From a checkpoint of a small transformer trained on Wikipedia.
Size: width 256, 4 heads of 64 (1 for keys and values), 14.5M parameters.
Architecture: RMSNorm before each block, no biases in attention or MLP, normalized queries and keys, capped logits.
Training: a variant of Muon for these matrices, 195M tokens, 5942 steps.
MLP neurons of a small language model. Each row is named by its layer, matrix (down: output weights) and neuron, and shows model dimensions 128-255. Each number is 500 + 25 x the weight over its row's rms, rounded and kept within 0 to 999. Numbers have three digits each.
A block is one neuron, or neurons of one layer that tend to fire together. After each block is what it responds to, as a language model described it from the Wikipedia text at the highest values.

L3.down67:491519503520537492534535556490488531504488545517498544441466524515494511495503473477483500525460517498512505496523531541477491531490500489464488475491496487513477518513487511472494540472462505491498505493523493499484549532486498492497540499572497508524511492511490492515509516483482514488514518523535554510518483547521502455488479501483491491497517509547532472507460522448464536483541
L3.down129:558514479525484488505508454515511491495505499490518507466522482487522448511527508448501513508513533493516537485457496499492509455510481502520497477521502516475555525530437474511496515529526537488477523562484457479555526505469517540552554530504517518485513481521539494505443505520519526514525496462498487490502484500507499481477548513489459476498483501563489496510514532476518542531561
L3.down158:455475536504580449505522500511493485464492468473448512522519475470494532504486460547520499528547474496500502530466536507494479512484505492511500514505505486509503515477494507433496536489490477490443525483472506566487507489522486471506527530509493478507524481510499522491524506484446579544505503511509505507462489526492513487496477465468501496440513469501509494443479496475481485512479
L3.down252:470480488501477477491482518523498523499472432510514537527542514504475548539470514460481487490505509529503487514483432496513518476463538525522466506494511502493525486455512487503469481489501480533510474436547505519487506478465481458505504496446510542528496492476503505468508496449519515507518498519507541493492527521513503534510469541569506492473445517470478538499527504534477485515536
L3.down276:517542482503483487499493454523490490518481491533464499442499541489512466466505496487502512493522465487534531535534497530513507539494497492470499485499494505482527486501542494497501482514499511460524465523491526518536524488477518510517536524501466516543496497484486531444478506522524445457486501465515510505487525494517502504486499558521462467462441509505480459522481488482509486534485
L3.down299:500522487551493487553544486529512467491546515499526502440517451469490507493541527523478511425496497537492500489506492528499527506524491506510480463423476486464484501528465517474516513480528529481511460482470524465456539515515498474475481494496486466510534536467515473481497528520503510502468523457546509490489518498526551516525520524482494534527467475484493556544486466512552493498479
L3.down356:482551527563478477485525519495506538524516500485469514472505527520535460501489531493512506468487531529462529487487506469469496522478456522503508530493511536511479541501498478435497498496510497492497490440537508521486518504522520503521534482496481484472509508497539487503470514497459511489456502499540478487528499535474511476448530511493511507503504485520519485517564509449502467501545
L3.down362:497485491522501481519506499480488428487484435479507469548488489508502516479524480496543506527462511496510519509535500458521529500484513496462480508459488491473524485462528514487549527489473468461473503509550518459468506484496507538512496490523469498517545466556480537526501493507473500529469527491468536510536540491540469507501525503522513511456475476554524476520518515519519503459515
L3.down465:505528517517503493530472514489467537497524490544492497454467488499477501511514509520457476531495484484535475533495466491536498561521526519514442502485525494547508507473504490478500468452464478455493466524495479464499535482481510520497536534513531516518496512497538520522477495520535471510479514500498453506487489523519492489552500503510463450491487507476550497486519506457518484487513
L3.down589:443455490485542495483498507494524497474518500465504532522494475517513472503498477509491527519517476492483492508533514493482516486533506499528548491458505474490551486501491471515519458491502503536472492477513538533475454474493517554488520503442526528488504476560486488468499511506478504508499463515520515513562524503493524527475503477518461479514485493468476474548471491492456501511450
L3.down699:475512495552548532512507503451550495496533491453476499511479541517465487516510477508471526513491471518524494522526491501468486496499485513497440501528465511489481556502481458521483450497506460465525478507514490514543483539542509521517520471506522500502502494513511540531470487500530522546527489500536485528513543475556477499501499513486509522504520514521472430479482518527542502493468
L3.down724:542499504477516508526512488468517496517456486573520495509491472489527480502503465462479460516457511526501550468513501490549483494502509516503503453528504440486476485537508488506538499492510528463504503489519508518499533535479492513511504464504468459567493474529534527452507534494472475504467529500507507475524508509508517438520476513535525483531474530495533494494539489491538465495526
L3.down743:470498512543522557493524511508493437484522476515486511433469524470502479482524509508478456503471519516491496474514478484509496500473537496504494498476470512471493508491538507505507480511494505515490495453496517533510493494491516504511541466500557523522505494499513522499491478470486471523470537459489527522531535526521487467485463478490497533527489447484505566492485474476514499522486
L3.down773:503494519522512544514501497468545478552472451518531481501525482526457505506519515542509468471505500503547491527503533472516509525488508477521528453503502507508508452505526475490489532520538485537502506507504482511561468517492527518521495477484540439491479512508546475514527533506490495550529516515499457482472461532512499524514451518519532482509496526468498568520496485514478502520536
L3.down780:482493500521558529532487525516458497493533506479511502451491529493472507510464481502514495505468500482507479541502527526494514533512509487515505495509494471464541503478493447479430489500497496495503547503458526446502522499469479469503520474485504484485504521494509509497448475484514480449508497534495446523487502486461523545516500551539436502438491521502489518531483518489479474486511
L3.down1009:493476487523469506466474494518456444506514446470503456507513464492471530452530486476526522494558494508486505506520506500496466506484477503468471513518507532510423493495540501463491463520497504493532493521474530495523496529498478478513516528495452501468490453510549533508483479496531487519500490494488490490475480448537482515496509501466508511528462494495489450534429479487515488509462
Responds to: Short final word pieces that complete a word split into subtokens, mostly plural -s (Charts, EPs, medals), also -er, -or, -ent, -ed (consent, conductor, structured).

L7.down635:509523503481463519456524520564489492518522504526480502502499504433456454487513484506530529525489511503531468524435492477508535496464472511504518497506541479523531523484533525491475503524528489508495533519501493497460494467474522526458522507498521470474519470515487522535454484483458505498511512528422486494491495504469485506488483490518516539501468438507501526430494520521497506524516
L7.down765:527470495503495485527511529513540505507516499513508550481478504498510453465487530497496483507520500509509465473461515506485520494456524532500453501494499542534488506498512516529491501492502529546543516515552497483498481444485523486495516519524510505489466537485480454467464483487482474513508510467500479506479529486505502472468494460490500478473516447507518505496497469490497482543543
L7.down875:496473483493508520502481558567526530513492516510537504509528541505513554503480524538512500489496508464523477493490496473510492493471521468544487483478513499496510537514502480528515527472542494513532508515528491490509500484469502546519514494551515517515459489502466524533443480511501520460540470482504495497522497497493451484488478526514527503471532434528503532502516487521480457501518
L7.down952:498497530509535501555500513531505539457489489508518500563532515541517505517498528489464493504523454499520460522477550523503444561494512492491535457500511516537460535527513476480511501512473504499522498492494519495518488513514527508460498528489485518494517530491475509489474521551479489485511498506477499512497526542538478461500446536502523486520496465491505540508512443499504511529525
Responds to: Prepositions, mostly of and in (also at, from), right after a noun phrase, introducing a place, date or owner: Clean Water Act of 1972, found in New York.

L11.down239:490507520471488496527486517523480450515514496523506524496466511517518538505481514534489532502485500483479485463497480476560465503469520446521487502499503510518509485475507539491512538550545534491461486498487481535481528468529498508521543477495481518482512480472497502509461479477480522519535510478477492471518475492488479534513481509515494533479516535518465467516487512516532469513528
Responds to: Plural noun endings and plural nouns naming a group of people or things, such as novels, contestants, members, seats, and also digits in scores and counts.

L3.down25:484499484468489503539520511587491498506543526535471465499493486460485486501498533517533486507512494496509520483483483460553489446531476451508488502524493462520491497518460504507494518490519492531519501497488487516534495466466561491525483492542487545473515494486517540538534498488480538549516526517471505491464533514449508480467539538504463500533459495509470500497530537496513532537516
L3.down58:453494456473502493516491533543500463506500481538517478495472497513477491487515507532493506517517460507502473505480481521523491515529499468479502486486484502448532510548480539506537523528526536502522505514561513461454473530501499500481486506483516472474495526515546527535516504495501495477509523516518455522477512494490529495491534508527479492491502485492448491475502542475500481516540
L3.down107:499485505538489508501465496559477488531528478496466489452456473477490488484500506471491500536514487495536482502451557478543453556463473493504514478484517494517538463517490506480478482467479550531532495528532504505540460490471539492546475471485522549521525522478504516529478467487501481478505507532452474484502533509503498485519503521526505505503496443525501510457498489498454481487528
L3.down223:494524468520469533487478525460555501520570472516502475522526492527538486456518503508523495529494513503479504515532466500495546489535500513507471512453494499489537462512510520501460524520474494505523517479565495513495476478473483516487462435511487525470498452477455466506516483473510489481537529503507469453499511542521488509504512501467484501482496506495481482489488486481534481468458
L3.down245:485489500503472489511508496545508489528499510473458487468490512542512455490499501490500509503561465549484520483471527501508493520520520505494493546481521514521502527490495489519526546495556511513499495516478547497518507503513482540488507516481498485506517515512489466454432488516488480495542525486478527473486515499475472493494511508553517522497501422522538535489498539498481528478521
L3.down265:526547484493499503504481501490530490467497478522492482506494547487544529520518536531507528518515481501509556510476509501517532515467475515499483474539512469497453488508513494519506495428525497526524450537490490487495491462497501480490555495489476513465513560588516533486488510500518503553513469518455488537523509481487474486491455510555524537504475481563502470478504517469478495500505
L3.down414:489465495469546460522513530488507535472509507525487535464473510511495495464443524499502514491489487521526506460514532528538457503473508517508473492488515513500525493483488474484533488471518483493475467458521466501495487518499550512479473485469495526518523532522501500459483492514475524496473507490513449505524537490508508478495515526500522520492442473470483480556474499493488512504530
L3.down493:494488510470521491546473486529475534490476486494483475502487509540503461474525566512466510514527502503489521463484510482484461494496446496496499526515506468485480503472497485509512485514486523513529514505518521485485509534511474540518503491502497531488487512521500455502478527506478502542449531523444479478513454510468480496480457491556505490478503407529475478505497520500493481476526
L3.down510:518459506532521484492476511584512477522540470484483546495489469481483515475486493496516496532509494481536494488474512460519509500482529503512521470484518483518510488485498556540492512521533522512529460511488536517463454506480513507510495508493515468500498486490511530483465507537463556505558499545453493489488462491483454494446483496504512506482459478552493544528472494532541547520535
L3.down524:510513532492547475513489498500440530519448473526505524487467485427514537499481504503535510503485455493515537493465522529506511529478443480483541496542509496495504493499460476555527519504499473501502490508509487455519519515488525483448510549500468532502522520528518562501500467452533463492521469502460470523521499519469487452496526439545531517499486521530490539488486509514496503467457
L3.down584:498470471495483513469466556508502522560502521510464501486491477501514448503503513499528530536506501468492482536499506501474457508517458490469456522512493494462522557507485490497506452495537491543507542502527563539536480453512504509522511509493447528523482514504441508486485466466478484472478519513481509488504525500493494465518492478545488493460507482496503510546455535523474472482498
L3.down695:466484503470479493564513527490498468518508538518462506493459518491493463518534513456507518564512518494512453472453500528487488515468457473464467469530510459494486508552494467538534504508530537522503517558530495468487495527485523533507472512506492478521493488489507528513453523509503470479515528534485464513494495486487522553497485513499489510497521481503487487498493497529470474487475
L3.down716:510513497486514516500497496536439499495533424513539482486465474478461524523505462479534524518503519510490509457498456555513472514509531488490511514514485525504469521472466484477556465509472495490513483464495493445494493504486516511507483522538491524452519501488517541539474466470472472493525497516446495515463496453507526539477515524582486513486472491515487522479532479443506506504523
L3.down736:510533508512556499502475497575541522526536468506478530511531533529520515478550486467516507481519482508490488508475505517531475538493534540516492467508505499469475507530480501524507521494506521503515516513508519489518466520479471528493519519504513534537473470523488508497449501512484481499550477482458489478493506488529489496503515474503525512465511460509495544472490494500473501466547
L3.down850:507476516500507504546504536531507501539519444510486501482531513470499488491509541502481531524472488529517483543535512525548482463486511494479462540502519458512542460520503534504530539485501475524500483534524532494501523500489525528555508487462536526568515502500493542497472532506465520478494547476481503530468512487506500482504518517496487491469520501497511505518464509506434492500554
L3.down865:480477482520499512528462529526502549508485446494459553511479501510498505486477487545486439465543503456532515496496505484454508503509455485535491524495491532491466487494472478554501485498435523495572510524493530482503455483456487489500507534515509534492510470522506496501497456499475469511530498522442545505541554515497471484476484531522496490494498485518496568519501505517524506500545
Responds to: Prepositions, mainly in and of, just before a place name or location, such as born in, northwest of, headquarters in; also the decimal point in coordinates.

L11.down749:448527517503477516513468447538545491494554458543462495550485529496491504473529469502477530516484474503532492488488448486489521538525496545543499506485495485519474508517494488500515500490530505520538487525502511493438494562475507493497476567504526474482555515509492507487489510539518529503538464508493484487517498557530458483499482513531469515485478442481527542505507481519491525479535
Responds to: The token in, both as the preposition (Honeymoon in Vegas, in rodents) and as a word-start piece (inspections, integral, instant, inning, inert).

L7.down84:492539500504488495493455497523505490472536468496490522491490524502488485511488484477502474507495507499517514471492499541507504472515513483472521539496536524450508458506508498466539474447505484521486507508502509513510514517473512488486491534486499494495490537490469548519547504518502506446502454446443495523482496507499461461527516489530561469478518514504449495482535503503467523502497
L7.down369:491513528487489476495522495553492507481505479497588513505478523478511540447489514504507465485520534495518483517463433518545510476479511478520493493482503490508496521504515487538517519528547522484490554474492476511507480487534498510510532496493479515487530486551505513537437458462500508511531482501492486511502503474475467547524507523530514512504511505523465496493488524508493464514533
L7.down766:474548511467515473527510509538490526540521451520527484489524515505518502519507511499476477487473515472457497493528478527508505525449446457464500495511498507494481515493507526453493511515536479484469494483476493508550522492511509499507519481479513518528518445485473493502508442482480505491555520472541507472498517481472491478481450522534483505448496489511478549513480551507495457483493
L7.down866:504474513504533513484496485497517522510552480490476478488540512524510476499484540473498467468467526504503507494466527515537522476481530499510517465481498530489480479562555485521518515516465488503463500496513552509489535485500517487482489505498528502484469510495485578441484531502557512475528493498460535492512523544555533507493534484552525467516470542516513483512547513522537535573486
Responds to: Plural noun endings (often the -s/-es piece) for countable units after numbers or quantifiers, e.g. five acts, three sets, eight episodes, works.